Part of a small language model's weights: 2 heads of 128.
MLP neurons of a small language model. Each row is named by its layer, matrix (gate and up: input weights; down: output weights) and neuron, and shows model dimensions 506-633. Each number is 128 + 24 x the weight over its row's rms, rounded and kept within 0 to 255. A neuron's up and down rows have the sign that makes its largest values positive.
A block is one neuron, or neurons of one layer that tend to fire together. Before each block is what it responds to, as a language model described it from the Wikipedia text at the highest values.

Responds to: First-name endings. Final subword piece of a split given name in lists, tables and title lines, right before the surname, e.g. Nikol-ay, R-aul, Giusep-pe.
L3.gate751 [161 143 172 122 106 145 125 128 137 157 103 133 185 120 115  84 146 127 105 146 114 143 129 125 114 177 136 157 138 124 136 115 125 136 152 123 134 108 141  70 136 157 120 136  78 140  97 116 104 111 161 131 147 157 155 131 158 148  80 116  93 150 116 111 143 126 130 154 123 148  94 157 123 114  87 149 129 174 142 127 134 157  97 144 136 128 130 121 111 126 165 157 101 135 156 129 109 142 143 154  99 146 171 162 135 132 170 112 100 138  99 113 145 169 153 141 109 110 145 137 119 130 146 139 123 131 159 131]
L3.up751 [117 129 128 111 118 136 131 147 131 147 136 145 143 145  87 187 129 118  85  82 134 141 166 139 120 143 112  74 125 156 177 168 149 159 145 110  96 151 150 124 132 161 143 140 123 147 122 155  86 155  87 147  98 134 153 162 166 146 105 101 121 128 131 103 136 157 133 165 126 108 142 100 150 107 115 123 126 135 152 138 122 140 152 139 155 130 126 155 136 145 102 159 122  88 165 159 148  89 127  89 124 122 139 136 121 114 110 111 116 123  79 103 136 111 115 105 136 109 112 120 131 141 120 132 164 106 177 151]
L3.down751 [141 101 102 207 109 165 104 151 118 134  94 139 143 133  98 145 172 168 106 143 104 111 167 153 131 110 103 156 119 116 135  98 120 145 153 103 128 127  88 109 154 118 132  95 115 138 173  91 127 112 109 119 175 144 127 145 118 122 109 141 111 100 135 143 202 142 108 143  95 139  83 112 134 137 115 123 135 129 116 120 128 151 127 189 143  66 133 135 137 123 144 124 126 149 106 155  80 139  95 136 127 118 136 121 129 143 124 170  85 138 134 143 106 146  94 160 127 121 122 107 139 147 181 123 119 162 117  94]

Responds to: Wiki heading closers. Closing == or === markers and the line break ending wiki section headings, such as ===Albums===, ==Notable people==, == Gallery ==.
L5.gate239 [107 138 148 134 155  82 186 139 122 109 121 115 118 139 137  98 143 176 145 114 114 116 105  95 155 127 138 128 155 116 143 131 141  63 116 107 113 150 135 132 123 110 155 145 101 110 101 126 167 162 104 146 115 135 112 131 111 128 130 106 196 136 109 117 123 190 105 129 111  94 125 122 106  80 118 119 124  45 135 134 116 108 142 127 118 145 136  82 167 133 138 129 147 151 123 118 193 155 175 142 156 149 116 162 148 146 119 121  98 110 122 121 115 104 122 108 117 157 163 123 129 121 168 122 109 138 141 127]
L5.up239 [120  89 160 138 120 146 137 109 125 124 125 116 103 113 143 144 143 147 167 109 163 126 107 104 102 120 153 122 127 108  96 135 150 175 143 148 137 127 128 111 141 146  93 143 109 128 140 112 109 107  81 174 124 118 132 215 123  92 161 113 104 135 167 125 145 104 110 153 141 123 132 100 147  74 108 156 133 116 141 142  90 101 158 129 132 163 127 183 124 131 143 141 149 152 117 148 163 138  98 163 127  92 147 122 125 168 140 113 124 138 133 132 133 132 116 117 112 110 139 110 113 133 132 138 122 137 102 135]
L5.down239 [149 132 138 160  88 113 127 124 135 165 154  92 155 174 140 109 179 129 175 148 126 149 107  99 126 124 130  78 124 130 187 112 148 111 130 119 106 137  86 173 167 124 107 127 123 137 138  96 143 130 129  78 123 125 141  98 122 115 111 143  84 107 105 140  89 135 143 147 136  97 159 131 162 145 121  99 120 115 125 123  54 137 121 148  92 118 123 144 194  84  79  56 123  83 157 172 109 127 160 133 109 139 101 150 119 136 143 120 147 122 107  99 157 123 109 124 128  86 124 142 138 132 121  84 127 143 157 164]
L5.gate371 [116 185 164 124 129 132 159 137 139 104 120  92 129  94 128 117 146 149 168 108  95 126 129  98 150  77 132 146 125 111 108 156 122 145 158 117 140 167 143 153 113 115 155 121 139 106 126 134 126 163 144 124 117  98 108 140 155 128 155 148 156 126 130 130 105 139 109 172 141 125 139 133 145 140 110 150 122 121 120 116 117  88 126 131 121 134 133 146 120 134 160 129 114 130 112 102 131 152 132 150 112 113  88 151  92 112 165 102 131  93 114 132 143 132 132 150 109 110 138 122  98 126 144  82 137 106 130 129]
L5.up371 [172  94 119 114 149 111 182 126 163  89 139 154 171 105 158 111 120 144  98 138 171 149 160 145 134 138 114 116 146 101  88 131 121 148 126 121 109 141  92 105 172 156 149 161 125 125 125 127 121 151 127 110 150 105 154 125 154 126 142 148 134 120 115 127  98  98 132 169 112 117 121 142 152 180 114 104 108  77  98 148 142 160 126 111 142 118 126 178 167 138 110 123 137 148 116 113 126 147 111 102 117 145 127 178 116 125 107 107 125 133 105 125 120 139  83 121 106 141 122 102 120 102 131 143 116 108 147 126]
L5.down371 [ 96 134 119 131 117 119 162 156 143  88 136 118  94 119 146 123 140 109 123 129 130 107 123 118 151  87 151 164 136 139 133  97 118 143 127 137 128 124  92 132 136  94 126 111 130 129 114 146 107 149 154 135 119 135 136 129 121 111 128 116 142  84 149 101 172 180 122 154  68 145 135 127 144 181 143 131 139 124 128 149  75 111 134 168 136 183 107 115 127 106 132 155 149 109 160 116 106 115 140 156 126 206 129 137 114  85 106 117 142 113 129 122 122  79 140 136 145 112  97 163  81 138 150 106 136 118 142 142]
L5.gate442 [110 152 104 132 131 157 108  62 138 120 149 122 113  91 114  86 101 105 171 112 129 130 115 113 145 127 157 140 144 172 125 120 151 153 144 160 117 114 158 182  92 139 157 132 192 133 123 113 162 121 100 103  98 144 116  79 143 166  98 134 130 113 123  98 132 148 108 134 121 121 119 110 129  82 150 163 125 103 127 130  98 111 126 153 142 123 154 148  98 115  99 129 129 136  94 128 117 156 141 109 127 125 133 147 143 102 157 132 101 128 122  87 125 108 158 114 142 114 115 145 138 148 119 107 124 110 115 123]
L5.up442 [ 79  94 141 173 128 108 114 159 117  92 181  89 108 165 100 158 125  81 120 105 118 141 159 160 122 140  94 113 119 102  57 114 155 114 185 120 121 145 117 163 148 143 141 142  96 145 125 129 130 133 149 136 149 116 112 130 130 130 173  53 127 143 158 134 150 137 101 124  94 163 137 198  89 120 160 140 134 165 112 141 108 139  98 115 122 118 121 132 166 101 198 168  98 188 157 140 142 117 130 119 129 140  86 101 106 135 142 168 134 147 126 124 142 102 123 189 159 115 124 141 142 129 118  91 133 155 117 126]
L5.down442 [171 124 116 163 153 161 111 123 117 105 160  80 144 121 130 155 159 126 141 103 101 127 108 122 117 150 117 132  99  68 124 131 124 154 112 136 127 115 107  88 107 133 114 163  92 115 128 144 138 134 115 127 141 140 144 146 135  57  95 133 144 108 145  96 150 118 127 122 142 136 116 156 108 163 122 118 133 119 115 124 145  89  62 146 124 114 130 156 111  98  95  98  74 130 141 177 137 147  92  87  57 145 124 157  78 126 100  99 178 121 108 162 135  97 122 128 106 130 149 138 135 122 105 126 109 110 173  95]
L5.gate2603 [108 154 127 124 138 125 142 153 108 119 107 100 180 114 102 126  96 129 138 128 131  84 118 165 122 160 129 147 140 110 132  78 108 146 103 149 174 141  87 142 122 158 144 114 134 157 150 100 158 113 108 163 121  77 132 139 135 105 106 156 166 145 145 129 132 115 184 104 157 104 126 107  93 144 146 121 161 119 121 142 101 141 161 162 145 118 141 169 124 153 160 125 133 139  88 119 131 139  88 111 107 101 112 159 144 122 143 113 153 108 118 126 134 110  92 161 142 134 151 115 129 132 135 112 123 111 192  94]
L5.up2603 [131 104 111 118 109 135  92 145 105 109 129 116 133  90 116 157 168 130 132  78 140 113 119 123 119 182 125 102  88 124 123 110 112 110  92 187 132 125 131 102 143 120 111 126 136 165 112 117 153 151  58 130 116 112 124 141 133 100  81 150 151 127 137 157 131 123 156 111 134 134 109 102 162  74  90 121 119 136  87 113 133  97 162  78  79 149  97 117  97  87 142 102 145 146 130 107 167 141 134 124 150 167  82 152 166 125  95 126 122 104 141 180 165 123  91 137 111 113 131 134 103 144 115 121 123 122 142 152]
L5.down2603 [129 144 108 149 111 119 140 148 124 128 164 148 168 129  97  85  94 150 113 171 126 124 128 134 162 125 109 133 103 120 181 170  91 126 106 136 106 143 117 109 103  98  98 139  96 118 160 120 103 106 110 116 160  88 136 128 121 107 160 142 151 145 114 133 127 148 107  97 128 170  82 114 139 165 143 112 112 137 158 154 126 125 128 138  82 152  94 123 105 164 114 144 155  91 137 169 104  98  89 120 130 132 134 132 159 122 154 111 150 109 130  99 136  87 146 148 118 133 107 166 141 136 144 133 119 100 122 151]

Responds to: Section heading closers. Closing == or === marks ending Wikipedia section headings like History, Career, Plot; weaker on "and"/"or" ending lists.
L3.gate2994 [ 49 110 103 130 138 164 132 109 130 113 106 139 127 138  93 151 107 176 135 106 112 104  73 100 138 128 115 129 109  93 132 154 131  95 131 129 150  91 114 115 152 129 121 126 113 106 108 132 136 147 106 141 172  91 159 142 137  96  99 133 189 129 128 127 144 118 156 143 119 103  92 115 142 137  96 140 111  90 137 132 114 138 146 122  79 138 132 153 112 164 114 153 107 130 136 107 181 136  94 157 151 118 146 156 114 147 146 122 118 122 102 118 144 137 117  94 174 113 134 138 106 101 148 154 139 113  93 143]
L3.up2994 [104 106 124 124  83 108 151 104 127 117  93 153 129 151 138 176 137 142 128 120 150 116 139 131 112 133 128 147 147  94 156 130 169 131 160 132 167 128 154 165 117  74  89 189 109 162 109 126 145 160 126 110 112 103 136 182 158 113 139 106 136 137 112 170 127 148 139 107 156  89 103  93 121 185 108 150 124 153 132  71 124 144 114 144 160 117  97 121 114  78 120 105 169 161 130 130 176 133 115 130 123 104 118 138 122 181 119 162 161  88 103 138 178 167 104 126 112  98 132 126 130 135 137 124 140 104 116 145]
L3.down2994 [147 157 114  98 145 134 148 159 105 110 118  96  82 126 159 125 127  85 154 133 139 130 163 163 150 134 165 144 115 152 124 144  92  87 146  94 125 154 148 161 162 101 125 144 139 120  86 143 152  92 123 112 141  82 125 166 151 122 113 135 113  93 129 124 131 128 154 113 126  91 145 144 129  75 127 111 125 138 116 113 121 122 107 152 142 147 124 124  89 114 153 147 184 173 104 132 146 104 126 116 152 133 121 106 125 124 139 129 149 127 107 128 126 152 104 134  90 121  78 160 176  88 132  97 120 147 141 153]

Responds to: Decimal point in numbers. Mostly the decimal point inside numbers in tables of percentages, vote shares and statistics (46.7, 58.8), also digit groups inside thousands (18,978).
L5.gate546 [155  98 144 145 166 137 157 138 134  87 134 118 137 127 109 120 130 141 125 137 151 152 166 140  93 129  97 125 105 124 130 134 119 122  96 165 127  93 133 130 129  84 110 163 189 111 126 155 139 151 108 137 114  97 125 134 141 108 154 146 110 131 140 151  81 129 144 119 138 128 121 133 147 141 110 154 156  79 158 133 129 159  84 117 144 113 139 127 117 136 143 141 107 127 194 182 112 144 160  96 135 139 146 110 131 116 110 151 142 146 128  97  90 138 150 168 129 132 126 133 137 142 121 108 133 119 132 141]
L5.up546 [157  95 119 116 147 110 107 119  86 135 162 112 160 160 126 133 115 144 126 116 171 128 135 127 143 155 150 134 130 146 109  63 157 159 142 129 131 120 127 144 129 115 137 141 127 130 126 124 131 142 137 149 124 139 104 102 101 106 114 130  54 128 140 141 141 140 115 132  82  85 135 107 112 176  91 162  32  83 150 142 131 116 122  97 125 143 153 140 149 165 183 173 137  88 141 154 172  86 111 143 139 124 162  95 115 130 110 104 134 120 100 105 119 131 115 153 151 187 114 136 126 127 107 154 113 125 133 109]
L5.down546 [115 192 135 155 126 126 109 149 153 114 140 155 129 173  90  68 118  90 120 132 108 126 108 146 137 121 129 135 139 116 169 141 139 131 123 111 125 166 147 195 125 160 104 121 138 175 122  82 109 121 134 107 113 127 117 112 124 140 132 159 166 121 104 130 107 125  90 156 107 155  39 108 160 124 139 154 150 119 132 139 135 108  90 124  99  95 155 155 142 131 145 115 103 126 130 102  84 163  96 140  98 145 134 164 114 104  86 120 152 119 149  89 140 105  93  85 107 117 148 103 122  84 117 139 140 134 126 179]
L5.gate1395 [126 143 164 140 150 109  97 117 134 147 152 122 101 163 127 111  93 136 135 105 120 105 165 152 114 135 131 175 134 149 137 110 116 113 131 101 119 139  94  93 131 107 139 152 106 106 128 122 149  94 113 139  98 122 104 146  78 105 100 147 162 150 138 120 112 126 120 132 141 135 120 141 122 143 167 142 136 117 136 151 140 172 135 135 150 108 155 115 105  98 107 107 102 134 129 153  95  89 148  85 105 145 166 158 119 115 167 127 122 113 156  97 100  75 104  92  84  69 127 131 136 136 158 122 130 151 158 105]
L5.up1395 [120 121  92 160 145 137 134  94 117 154 140 107 110  65 132 152 102 123 117 126 138 105 136 133 112 160 146 125 126 152  96 152 107 113 140 106 128  96 150 139 109 121 122 166 110 121 124 105 194 108 150  87 155 146 130  95 131 107 143 108 131 106  94 106 136 121 117 175 160  80 127 157 142 111 138 110 118 114 150 113 105  89  99 132 152 118 140 130 134 149 120  89 163 116 135 129 113 134 140 114  96 165 143 127 145 136 167 125 156 127 103 124 149 194  97 155 103  90 101 127  92 102  78  97 102 180 136 137]
L5.down1395 [145 146  88 104 130 133  91 141 114 137 166 158 155 147 142 139 109 135 176 121 142 107 111 140 132 129 129  62 123 119  92 143 148  95 131  81 153 129 142  90  81 136 103 109  90  81 115 119 108  99 123 133  91 138  92 175 100 103 127 156 133 150 123 123 125 120 121 125 159  85 164 139 104 120 159 112 136  93 139 105 141  91 105 124  99 137 118 146 129 133 132 128 149 129 118 154  93 154 175 126 111 162 173 133 146 113  94 121 135 160 109  85 142 155  96 146 108  87 166  99 116 143 125 147 128 128 102 145]
L5.gate1864 [118 164 145 104 142 142 121  94 117 129 167 113 141 125 126 134 114 155 142 166 144 106 144  85  91 140 126 125 165 114 105 120 132 140 153  94 160 198 132 130  92 103  79 149  97 113 152  93 159 152 122  88 111 119 102 125 156 131 122 110 139 115  76 120 129 129 117 140 102  92  92 118 122  95 176 133 127 127 156 128 113 122 140 155 110  94 143 126 120 138 102  49 155 142 148 113 136 129 125 129 177  99 119 100 116 138 121 108 159 112  60 158  98 135 145 117 107 125 131 100 106 124 129 135 117 108 152 133]
L5.up1864 [ 68 125 102 101 121 114 111 171 187 125  87  92 115 130 119 119  96 118 154 160  95 133 142 133  67 130 107 124 142 132  99 184 112 176 115 127 146 153 144 146 163  79 106 161  94  88 130 121 153 127 124 104 102 157 146 128 101 130 127 131 123 127 107 148 149 117 160 111 112  91 133  61 109 118 151 122 108 111 139  75 127 133  95 131 128 107 111 161 101 129 152 132 137 164 137 131 110 113 114 146 125 121 172 155 129 120 152  93 115 101 117 149 125 106 108 122 105 150 120 133 105 146 102 177 106 168 105 119]
L5.down1864 [158 129 157 144 110 164 151 157 123  94 114 108 108 164  62 147  99 154 177 136 131  87 123 111 144 129  69 144 120 124 102 137 120 114 130  99 106 101 110 142 153 144  94 156 125 120 108 115  95 153 108 112  85 100 143 187 100 131 105 120 126 127 142 133 138 171 135 104 134  90 127 130 114 139 112 148 154 118 134 153  71  73 134 135 121  99 130 117 125 158 151 124 187 147 140  95 118  94 125 129 134  94 110 113 141 133 181 141 102 110 115 127 163 130 160 152 120 114 141 180 153 123 119 120 116 135  97 124]
L5.gate2519 [ 99 124 150 126 140 135 152 124 116 113 103 154  99 159  98  98 127 134 140 112 100 168 111 166 111 166  85 115 114 143 133 124 153 138 133 133 163 143  88 111 121 103 135 161 111 151 135 165 133 112 124 121 104 163 133 106 140 149  68 183 158  71 120 143  90 131 121 142  88 135 117 149 137 132 155 137 157  81 149 123 165 163 173 132 168 125  80 107 116 134 150 121 166 148 157 131 113 127 107 139 163 139 141 135 136  77 167 138 129  96 113 135 117 135 117 148 137 125 150 122 118  52  86 162 109 131 151 113]
L5.up2519 [120 106  94  69 172 135 126 114 140 121 114 106 127 125  94 136  97 113 145 177 113 137 129 143 141 115 129 146 123 156 122 150 110 141 135 131 135 173 190 110 128 119 160 117 121 138 114 151 147 130 110 122 145 109 131  82 175 121 116 111  52 138  96 161 140  54 122 132  51 137 152 163 150 151 132 116 140 117 131 151  99 132 142 140 172  93 132 111 115 129 114 100  87 136 138 110 137  87 129 159 111 174 149 145 163 117 130 157 123 181 125 108  95  98 107 126 126 105 139 138  97 129  91 121  68 155 132 110]
L5.down2519 [ 97 103 122 133 126 140 167 173 122 107 130 138 104 144 124 127 121 123 134 149 132 147 123 151  91 110 153 135 124 100 118 147 155 115 161 128 149 123 111 182 131 152 119 105 105 145 136 124 171 161 116 125 111 150 149 123 136  99 130 126 130 115 123 100 101  99 132 142 138 123 166 141 167 135 104 110 158 154 104 138 105 139 140 151 144 143 156 103 114  87 181  70 133 117 127 146 115 124 132 123 154 162 139 122 134 121 153 176 124 147 101 125 127 118  91 147  96 106 111 136 146 120  97 146 104 143 114 139]

Responds to: Section heading closers. Closing == or === markup ending Wikipedia section headings, such as ==Career==, === Marriage ===, == Early life and education ==, just before the line break.
L4.gate2029 [ 86 113 144 149 129 126 150 138  67  94 111  61 137 143  93 110  90 127  86  98  78 142 147 111 160  92 104 147 148 107 104 126 153 114 100  99 160  94 151  90 108 138  94 116 102 138  99 134 100 149 126 120  72 125 157 151 112 139 119 159 101 159  85 160 103 149 107 164 160 101 125  93 105 145 134 134 113 118 157 121 126 154 125 139 156 134 128 137 130 138  98 134 140 122 128 116 155 150 126 162 104 169 117 138 166 101 117 112 159 106 179 131  87 121 114 155 108 114 103  99 163  90 118 130  85 124 137 134]
L4.up2029 [137 165 138 126 127 101  90 116 120 105 128 151 114 126 146 127 128 158 172 124 112 163 134 132 115 155 122 116 132 120 120 146 106  82 163 148 150 145  83 118 194 105 137 141 164 107 105 140  89 105  73 163 116 149  95 129 128 122 126  92 115 127 156 143 144 149  78 135 140 118 185 136 111 104 122 140 153 111 131 125 125 134 155  96 146 124  88 114  94 154 138  99 124 155 104 151 147  83 145 108 129  98 152 129 157 119 138 112 153 118 137  94  79 146 138  93 145 127 118 114 123 122 115 137 125  85 148 124]
L4.down2029 [ 72 149 136 153 116 131 107 132 142 149 182 119 110 120 124 162 113 133 134 100 174  79 122 154 144 125 100 116 100 123 137 128 119 126  90 139 103 110 123 120 136 103  88 166 116 132 135 137 103 114 113 122 112 136  98 131 146 138 115  87 111 131 148 113 105 134 108 140 122 116 150 136 110 150 149 154 116 118  94 119 157 108 138 108 123 158 128 128 127  97 135  96 159  81 112 127 100 102  91 103  99 179 122 117 121 124 107 146 120 117 118 107 119 146 126 138 126 143 118 142 138  85 161 119 138 145 123 122]
L4.gate2065 [ 97 118 135 145 138 136 118 130 119 124 159 125  96 132 142 132 119 133 120 126 157 126 112  88 106 161 164 143 141 129 145  91 121 105 146 139 155 117 108 111 105 104 109 125 153 150 121 121 140 113 125 150 149 133 146 136 127 104 135 122 141 121 139 156  81 123 110 159 124  92 130 103 112  78 151 105 143 124 112 151 191 178 144 116  98 147 132 102 130 145 187 145 139 122 121 137 134 153 114 114  66 127 113 168 108  73 132 120 108 133 114  95 119  90 125 145  82 147  77 134 148 116 101 145 125 160  95 105]
L4.up2065 [116 131 126 142 113 112  71 140 109 149 115  76 115 123 104 130  68 130 119 134 121 141 130 126 118 196 125 132 150 140 110 148 103 156 141 137 134 131 139 139 148  96 140 147  73 135 104 104 118  96 119  83  87  93 112 124 127 115 105 130 188 159 126  96 126 157 115 120 113 127 141 124 133 137 166 117 107 123 158 140 124 118 166 114 140 116 147 119 146 126 112 109 137 171 151 119 149 118 129 121 178 109 119 107 167 162 118  93 124 166 120 108 160 135 102 143 100 112  88 129 114 173 164  82 101 124 178 149]
L4.down2065 [163  84 117 116 145 115  93 119 117 141 163 118 113  72  90 163 154 168 128 143  66 145 156 128 148 131 151 133 103 115 167 126 113 116 134 123 135 155 125 143 111 134  91 141 106  84  98 154 116 201 140 107 138 121 164 157 141  75 107 144 149 126 130 138 120 117 130 118 149 141 180 112 123 136 126 172 109  71 164  87 114 119 156 122 129 176 139 135 162 173 129 110 123 158 120 102 118 193 115 132 121 164 137 104 117 133 102 107 115 116 147 113 139 135 131 124 183 128 132 142 177 132 136 117 130 105 143 126]
L4.gate2272 [173 142 113 131 123 112 131 111 147  73 103  98 161 133 121 155  82 115 135 112 155 140 126 125 166 189 134 124 133 142  72 116 140 113 128 111 148  93 116 111 115  71 117 156 143 145 102 107 150 124  67 155 128 127 140 104 130 145 111  97 155 102 107 122 121 141 148 116 103 123 111 152 110 146 159 114 172 136 154  90 151 147 124 173 116 143 110 128 102 151  88 118 173 148  98 104 168 116 149 119  90 106 134 135 128 105 125 133 151 142 134 105 116 102  99 113 149 136  87 113 105 151 102  71 110 123  95 142]
L4.up2272 [129 121  57 131 130 110 169 106 165 135 120 146 114 115 126 129 101 107 125 156 139 143 110 100 121 173 132 166  82 152 143 139 118 106 155 136 105 114 134  91 125 118  90 123  93 177 145  91 104 183 103 116 121 133 122 119 120 140 116 129 105 156 116 120 129 114 105 107 104 145 116 135 136 117 144 111 155  98 100 103 114 171 133 145  94 145 124 148 136 146  77  93 130 148  71  94 155 167 142 164 144 128 161 123 155 106 118  88 100 123 128  79 159 121 140 121 115 121 131 101 102  70 124 125 136 137 123 159]
L4.down2272 [114 101 113  96 135 177 136 117 194  76 116 150 124  95 152 129 115 155 127 104 156 125 120 121 130 143 109 128 129 138 160  95 141 122 125 168 140  55 112 171 141 107 125 106 137 115 126 114 111 176  94 151 160 108 174 153 148 157 146 153 123 105 120 140 174 130 120 119  96 141 134 160 119 134 161 134 139 141 135 117 136 146 104  95  88 126 125 110 154 121 117 129 207  99 149  96 137 151 120 136 102 132 138 129 121  93 155 124 132 152 108 139 135 158 112 126 173 115 123 115 123 128  95 145  97 160 133 125]
L4.gate2328 [104 159 158 105 120 112 149 107 116 104 113 148 120 149  96 142 122 129 137 109  87  85 166 165 108 149 109 103 129 132 113 101 157 141 128 120 137 149 166 134 121 115 105 129 156 115 123 142 129 148 152 115 104 145 140  87 120 140 151  99 138 121 113 162 145 158 164 132 116  98 146 115 129 111 106 107  95 141 102 109 154 137  99 101 130 175 115 136 101 121 173 112 107 115 117  76 112 111 140 137 137 120 150 139  92 117 124 154 118 142 143 150 133 148 151 102  97 131 136 114 116 128 103 121 115 110 142 154]
L4.up2328 [124 116 134 107 110 140 160 123 145  71 101  92 132 123  96 161 159 127 142 102 136 132 153 103 136 178 111 141 111 148 123 115 146 165  93 141 178 138  87 142 164 117  99 161 154 123 125 146 103 158 128 153 138 118  90 130  87 126  68 158  98 118 115 182 126 126  95 152 134 130 128 162 134 111  89 109  96 134 116 121 159 104 115 106 123  91 147 140  63 122 193 131  85 146 135 154 105  85 141 133 117 133 142 126 126 136 123  79 125 128 130 141 120 110 129  99 156  94 138 151 112 161  88 137 123 135 125 147]
L4.down2328 [103 115 128 130 105 143  95 102  56 133 118 117 125 136 141 100 164 126 177 127 135 120 153 176  91  97 122 133 125 130 114 149 114 143 144 142 105 115 143 133 144 118 173  82 105 106 162 173 123 159 145 160  96 120 111 124 153 125 111 141 147 147 146 111 118 136 148 151 140 160 112 112  92  99 128 122 135 174 141 138 135 140 146 116 124 104 112 139 147 129  98 140 113 115  93 120 108 132 134 166  77 150 108 127 105 124  98  94 163 150  93 102 160 132 106  87 121 140  90 127 135 116 120  94 109 118  85 125]

Responds to: Name pieces and time minutes. Fires on middle word pieces of personal names, mostly in tables and lists (Ash-le-igh, Nikl-as, Ram-ón), and on minute digits after a colon in times or track lengths (2:00, 2:47).
L4.gate456 [166 200 138 120 134 177 197 131 120 141 165 117 160 134 129 108 161 146 128 124 129  94 150 141  75 174 106 109 161 138 160 165 109 118 182  93 151 147 110  98 134 165 153 134 104 178 133 147  60  86 165 116 146 108 143 127 129 109 111 109 143 124 137 124 172 105 167 154 129 134 114 103 155 127 124 156 179 149 116 124 143 142 135 116 129 126 110 113 125 128  76 165 105 133 151 178 115 101 132 116 133 151 119 147 123 154 115 122 117 136  97 124  65 134 133 126 170 118 165 140 175 112 127 126 104 172 120 130]
L4.up456 [122 126  88  99 117  93 105 116 145 126  90 117 123 146 131 115 120 151 111 154 142 123 139 148 101 156 112 138 127 157 149 161 149 134 119 131 170 139 115 136 154 119 121 134 109 149 114 104 112 146 148 167 114 132 129 141 112 137 131  83 136 104 159 113 149 136 144  99 132  98 131 151 104 114 125 153 128 148 113 170 146 131 124 141 122 129 134 113  96 172 156 159 168 122 136  95 135 161 149 152  90 124 133 137  77 124 154 157  78 133 135 112 127  96 135 165 139 114 130 117 150 105 124 147 116 111 140 134]
L4.down456 [135 174 156 123 125 130 148 164 134 117 154  91 162 129 136 124 161 113 145  96  98 158 125 108  99 112 119 164 157 112 167 150 108 106 123 109 119 105 107 135 129 151 123 119  98 157 116 105 142 142 140 132 120 144 172 146 103 123 123 144  82 104 122 151 118  94 123 153 162 137 132 155 154 138 118 152 111 148 134  72 102 138  68 135 171 119 177 110 129 137 105 145 129 155 127 135 127 125 109 128 116 132 117 139 114  87 113 113 122 162 108 146 136 129 132 166 162 135 105 107 152 117 151 184 115 106 165 101]
L4.gate896 [130 122 124 150 114  87 114 145 148 142 133  77 168 130  99 114 160  70 115 143 126 130 162 170 167 115 131 140 127  81  97 164 116 167 138 120  75  92 139 112 103 149 133 134  88 146 103 132 115 105 134 124 109 128 144 134 130 154 118 156  70 136 134 109 152 126 128 130 130 136 109  92 123 155  86 133 125 106 132 112 134 141 107 187 122 120 140 146 127 131 145 104 120 114 193 135  89 136 149 118 126 106 153 172 146  86 108 124 161 115 165 142 113 134 112 158 112 117 119  98  98 106 142 100 134 165 156 152]
L4.up896 [153 162  95  82  87 113 124 118  63 129  95 138 184 158 122  83 153  90 134 178 130 134 124 122 106 163 144 149 134 126 161 167 168 152 105 116 105 116 113 102 125 132 112 150 142 112 139 116 100 154 111 158 134 136 133 125  95 174 135  98 124  82 156 122 133 122 155 115 150 200 139 100  77  97 118 139 117 104 132 135 173 182 175 138 133  94 114 105  84 144 131 179 119 107 112  95  97 126 146 144 103 123 133 141 115 131 147 157 103 109 113 122  89 105 132 111 124 101 101 136 106 106 142 106  93 108 112 105]
L4.down896 [174 121 133  98 148 114 124 158 132 161 108 130 180 107 119 109 115  93 119 167 166 123 102 204 143 105  99 132  69 120 160 166  94 154 117 126 151 164 129 110 105 104 116 130 103 153 170 143 106 135 107 144 105 115 158 105 133 140 111 139 108 132 131  76 130 163 124 125 132 171 123 131 112 139 116 139 152 154 143 100 132 145  64 188 133  94 167 167 119 163 157 120 117 126 138 158 121 139 115 112  90 111  77 112 125 124 119 116 100 142 128 117 146 114 150 161 114 175 109 117 139 126 120 175  82 110 137 100]
L4.gate1236 [112 115 111 120 121 166 152 114 106  92 150 106 163 103 118 105 111 107 115 118 136 124 161 165 100 162  98 145 157 135 122  92 107 145 141 103 121 148 100  98 111 135 117 110 140 127 134 116  95 116 161 108 109 121 117 130 120 166 118 114 111 141 114 130 164 163 158 137 179 159 118 126 148 171 102  98 128  87 202 142 137 120 148 120 160 119 101 162 121 121 124 137 133 155 137 156 123 121 154 101 107 138 139 107 163 104 107 123  98 151  99 119  65 137 107 143 157  75 139  95 154 120 123  94 108  94 141 139]
L4.up1236 [114 124 101 123  89  94 113 137 139 112 156 131 115 138 108 142 116 123 112 107 125 111 125 124 153 133 101 140 106 108 107 168 140 131 110 158  89 105 164 164 134 113 129 173 137  99 129 108 102 140 140 131  99 103 149 147 126 135 115 162 144 133 176  69 102 136 140 133 155 138  97  72 172 144 132 111 149 110 133 136 161 145 151 166 148  76 104 118 153  97 180 120 108 137  87 120 164 151 125 130 144 121  99 137 104 175 122 121  95  97 117 153 106 109 102 151 120 117 119 169 158 124 126 123 126 163 118 188]
L4.down1236 [ 92 144 122 117 112 145 128 137 114 125 166 121 113 118 126 111 143 170 176 111 104 129 140 111 163 108 158 144  93 103 145 135 116 115 113 146 124 136 121 144 137  91 146 109 158 140  95 105 155 131 150 114 140 146 152 103 116 124 130 131 104 119 144 151  89 122 110 110 160  64 122 147 135 130 137 102 159 155 106  89 120 137 157 166 117 149 133 109 101 133 109 141 129  66 127 135 132 154 121 164 114 159  98 136 135 113 165 137 131 124 133 155 139 115  74 104 108 141 111 136 120 139 125 133 121 107 156 106]
L4.gate1791 [124 157 128 109 201  92 154  70 121  85 140 153 117 116  70  98 128 125 137 126  98 120 156 134 121 103 109 102 131 151 156 130 118 121 147 145 111 124 124 112 119  67 122 117 163 180 128 148 102 157 105 133  94 136  62 118 108 141 109 166 145 134 154 127 104 146 116 169 107  94 127  71 145 139 134 100 159 175 110 110 124 131 167 140 102 134 164 152  99 129 130  80 121 151 110 148 132 146 123 133 158 133 125 110 155  91 115 127 173 110  99 138 138 140 129 136 115 142 156  84 103 125 153  81 106 125 130 110]
L4.up1791 [113 129 108 108 120  74 154  69 135 133  93 131 145 137 131 127 129 125 165 120 140 110 106 111 144 129 110  73 118 142 141 123 132 117 111 144 128  83 115 146 149 117 135 109 124 117 135 120 155 108 156 115 107 122 130  95 115 103 129 152 151 149 156 157  83 155 149 163  78 114 119 101 109 111 149 131 154 155 135 129 134 125 118 160 133  69  52 117 185 108 112 121 106 157 133 123 109 119  93 127 151 154 118 122  94  56 103 143  71 178 127 164 125 137 147 122 122 121  67 154 179 146 135 158 102 118 143 169]
L4.down1791 [136 121 120 160 162  98 130 151 154 109 145 138 156 122 143  91 143 113 135 145 145 130 125 157 119  94 158 120 164 123 149 116 152 136 133 152 124 117 102 110 115  81 128 149 117 103 120 138  81 119 141 154 189 142  99 123 133 128  82 147 160 114 131 133 129 155 104 125 114 138  98 139 143 127 132 125 147 139  74 113 144 159 139 130 119  73  89 126 136 150 141 147 129 138 137 159 140 189  84 151 149 150 101 103 134 167 151  87 137 156  85 126 165 171 134 127 114  87 143 118  89 129  95 176 119 138  73 157]